config.yaml
num_attention_heads: 7
num_key_value_heads: 1
intermediate_size: 640
hidden_act: "swiglu"
norm_place: "pre"
positions: "rope"
lr_head: 0.00506
max_grad_norm: 2.0
warmup_steps: 332
schedule: "wsd"
MLP neurons of a small language model. Each row is named by its layer, matrix (gate and up: input weights) and neuron, and shows model dimensions 0-191. Each number is 128 + 24 x the weight over its row's rms, rounded and kept within 0 to 255. Numbers have three digits each. A neuron's up and down rows have the sign that makes its largest values positive.
After each neuron's rows, "fires in" lists the words (lower case) most often at its 100 highest values on Wikipedia text that the model never trained on; "fires after" lists the tokens most often just before its 100 highest values on Wikipedia text that the model never trained on. A number after a token or word is its count.

L3.gate298:148098089152098090133085135131121100153108090171079127126094158137119119065074107150169086111118172121110122110137135107132084132103125115132125164101114125108182111104118094151087110131144088090127138110155155121145135143136172135080123102091123132146110094142131116140099099124139147116168139132127130136157138139136127148150105126165145096137105170113115167170126110118172134089104102106164146174147158140122116123138144122114084138116141114106116135157152114163111101144150137107163085169095103131102151154113162124123097139105150110133127156146101134107117093119150125089
L3.up298:101178100139142127099109148109108094173114155092128133101153176154115132105149178136115140119147132097135150084127145108150107140143140133146186139167109143108104099102078094156121091139127133113072130174103125121124122171107093130109149107168121115121131123090115133152141116063116132131157085152152120155157123125098107170127118130159154118110075131115128131112106177113125099145177156111143119105135125118122123101128149137140158142098082187117112128135165164130145118144133101145074158106135106119143116111156152118122142107116181115124162075140142140149102123118134134109
fires in: "in" 79, "between" 7, "three" 4
fires after: "." 48, "\n\n" 33, "\n" 11, "we" 7

L3.gate176:148093146135110111146163089144113095104134105109161105136180157118093099135121146132115106103128141141086131172162153113121130101136110155150102099148143144104127168143128157120113117119137145096126162116131133141099149151144130128153084127123117145112108103115127137118113144087130159132101130159150129098154095119114156152158158126169152069174133149112132114145108132130174111097083126144144149148089105135110082080169147154146105128125128138124187167087133143111118146118108114139175117115159164128098146094150141155117123134118151170144126136125140138195141083104110164108
L3.up176:128143102136148149111096166105131111136134148142114160146065129175131105105092172170144159122127116087135127117139127131151120155124163118103092126145094150134124098099153149117100157139173145129095144136119153155113089141147114141158115082103128105129143157142109098125131155138140127153145075137120115106145113138158113126104134139097110156085139127099098067162143108124128112139149148119138101099036117127144120126161145137084142068109156110160132129125123154143102096102162106115132119115161115123093102108090155113131115131125140117146138169125127168118078150120099166154
fires in: "but" 88, "and" 6, "or" 5
fires after: "," 80

L2.gate590:105120100109102152127097130121117097142071112093125150106087153125128083120169083119136173084133152153118124133141121165114114121130123137115131153122124147142116116120136145124140156109162121155082104119156120105140144154153133102144097140114113142151135118127118109098078103142117138116143132160101144133138120137117140143152110106158085110100144119146137150104131139098138109135187118124162185107126115159105121063167075080134129131138160148122092151120095116123129102147168172132122126150116095140126112104135144143135148088174189097134195154120103140127154152122125180097
L2.up590:117107146106109144172118119132120123127092127109115140129084150106142098128107148120171108120146128152101122148140122094172138137118157093113137108175099166124134191146101118118144088146110157122114088113118192136086106151140081125154113176132141148161097121086083127164093125121140140129118107100162154128131161136151116144108157132095137160157128142146177127097120112129149154096124135140153136118113148101110150095160092144178095154122170137128126115163110134098158137137132134114107132140129132127146156114089116088113137138118145144120162133153136139125102122145167185118
fires in: "new" 66, "south" 20
fires after: "," 19, " of" 14, " the" 13, " in" 11, " The" 6, " |" 5

L2.gate426:139148100157126128132153105130129081125126108153112117152133143144125128075093151150144076104116150118112107122126144145147133153165101136120112109140124118155149127120131115163094119099111131127121145142136107134143121118095141137108125109146136135097120107092175078138122123147134131121154150074098139124109125132108173132085139131134116109131124133139160172126130137106159113083154146141099117114044135129137136110169152136133173148134116163090166119139095146150095151121173128145134148150165094100072135108093106127161119172160162105166118091117116120069144159096106130138
L2.up426:112147177175087134139118146145150097103095086075099149153105112132108130110141123121081100140130208148131113118140085129114170130150138122091122158103133127107095109096100133152130113109112144118117137180106115175138107135136087129122145119116130119124148150107093110153119148119128118139134167143116126110138185103165134165139132159144110115142134120084134156127130168131126138117134117122146135131109158121119121076147124105109147131102147136088090155100124160150114136122170132122142126119158084119101107097142096119133126124132132098133067129152084125135152143079141167157
fires in: "in" 76, "the" 21
fires after: "." 33, "\n\n" 17, " In" 13, "\n" 9, "In" 5

L4.gate206:131112135103119149103142147095175150145140120144134117125155160108124129090153144189127115120120119115138140140182123119104104114153095130096076138115150139164096110159130113147124165158139105155139116089134154116102157115159109105115147128132142133140154140138097117145133141062157135091109129134133114132099134124130111156131103121115137132105135090078084161100123107150137145140114103181135112112126123115106126126106146100109150077104091130112151134147166171133124162139123154140092171140110074163121134104155176148152112160107130099157129109160171080124102111165122113164
L4.up206:132119149148132136157173139103108121108144124098137126098085149105141122152110163193118142143129133146119152128110115150116135151095146153125098088173124165137116108158119159093071126177127130154140125097123132130125138104155074095136087129139138176143131149093117171102173129089165156124129130136130073121150127132115106125176159121080135105173113140143155122131168137123122120143125114146192160126052132125154112111169135106152104145117100121114152155104131086156155109129113118128136135123146126114142120169135160146106129108136128151143113152147145104145137141104130128101
fires in: "this" 97
fires after: "." 42, " of" 12, " at" 5, " during" 4

L7.gate102:125150076141127139132111086139161132148108120173105145124113136145159097142126171117171159154124144135059105120133127128124206150130124154138142115113102125130147119183164131135128129160090159117109122163154114196127180127102124094119108140118084164139148062092107113120111128174106149142116111129157155144144117121120117168136148140147143140129096131158133102116114123146140160110114139096135144129105153110136132097152084068174137109137165157139121125130130136157115113158143157126145132113142070127136149171135134137143110120130144106115149155131105162151103108105109153116
L7.up102:141135147168140156089124094127128118177101123111132103141099140128112110133103121155143191129117135135088133111157090103168122128119122107179133162084138135120149133130097138076094116153142136120163117109128125112150140151181198102144091085094131117091129110123097134099139119127146128123158145126127131108162132152092143103092144114155116146062142139130137131119157104127153088139119129195155138165144175106155095085127108136182167130183133114141110137117142104126113160142125167093093124148150158150161143130122123149147114129129090113130169130123117151144140114158102125121
fires in: "new" 55, "united" 20, "early" 7
fires after: " the" 39, "," 11, " in" 10, " of" 6, " The" 4, " a" 4

L2.gate561:168171127113107095108105114142113151120135060144121140151101167136109160149156122116121144154125122133097141075166137114127136156141123120134058165163132094083120121114089128124118125124132116148115110138145090147138120137133095102116124111097134138106092108129112155146131120128137110129147138143102110113129131103113111139121107136106119136117155127098186132200156120162129104155164152124107126125144128081167153162111111166160141119113161147121095122144135112152096162082168080159108163150112141102109113146162097143099072083137175125157145136142148147162168139137114121121
L2.up561:165097176157136156142140121124142125147110101133107147152135099152107121093138154144138146128179171114103120105143076087170120136153126100125168147086126095168122129103146142121167127164139159140145122126114083136145098103109128142120152102158140094145101113119142151129141113142097139127145116086084153138112127144164138164127139124108168145151074097159122126132141137160126146079135147144096136155091124116136126115136141114141164152146142109146123142161146108124152145145148148163104160166081109107094116116103171121141125136129117145129163105129166089100118173117149116166
fires in: "the" 91, "mid" 4
fires after: " at" 27, " in" 20, " In" 16, " At" 8, "In" 6

L4.gate236:151121143126109117104118183152127159141087101168161135122112124152130099111142113120088143124108145130150168151120135088126131100118170132129093129139156158099075163139099085108123156171133077124146087112127163123127105142149129113116153172152144094125134133098104165117162133059144145110131144141150131142160086102146115188157133124145124087108122142153150088110122122150158127167143164126152105108120134128109119163126154157136183134090120163114144146141143076123137128128138129086110167116096140122158112125089107129127138166066088118141128174134124102126125089128118137153
L4.up236:110097145153103110164079124116124108161080116131154149139106100147120162140125108112099112158148100111152123142164136138128128070085119130151118126136163108163101086152122090148123170109111151138121157099101132085122159142143116147131134124133111147132149123106129154143144160130152076123136118180130101143126114128149121127134106181143155088140110121104105156101139135134146123080115120132177165163141152104074106138169116166147105137139107153102134117110131089137135076152151098130179183106120104149113121118160163113108128152116164133122148137136099116117157150114129131109
fires in: "it" 57
fires after: "." 57, " He" 6

L3.gate606:099135130081108123101118166115121125129145112118144167116150116085119075124129099149134098088077174116132151135162149152132130118156130162160144142148151128126118120153119109104087162138121138105127136124115151103117121178153107127121111123066131127149139127141132123115087077139137143169114134161130118156107127139095088154178091099116105149110127140127094164182163147203117156165153124146137122170076112109122133136159109095162126115144137135078143140141115135156132149135129122089124158136121103149093150123158148116127166159123102127115144101130097134157121069093105113129
L3.up606:094103126119128159104145169128153139101163097094134119075150094112116172161144136162158109129130124119099146153172143158141140114152145115137109087178160160162136130106119106136120133123097085144096123102114119130154195093168139129173096134083144152140154106115156148135127142083123143167128173129114112139127140149147111137134112127114109098144133129133121184082139160131112146110131133149102165110083078147140120131146145127083150109163127126114131110072102141147141112106114142122117125172138086095088135113147099162123129168165129124112122138164110103147119106154095131130
fires in: "this" 73, "which" 24
fires after: "." 44, "," 26, "\n\n" 4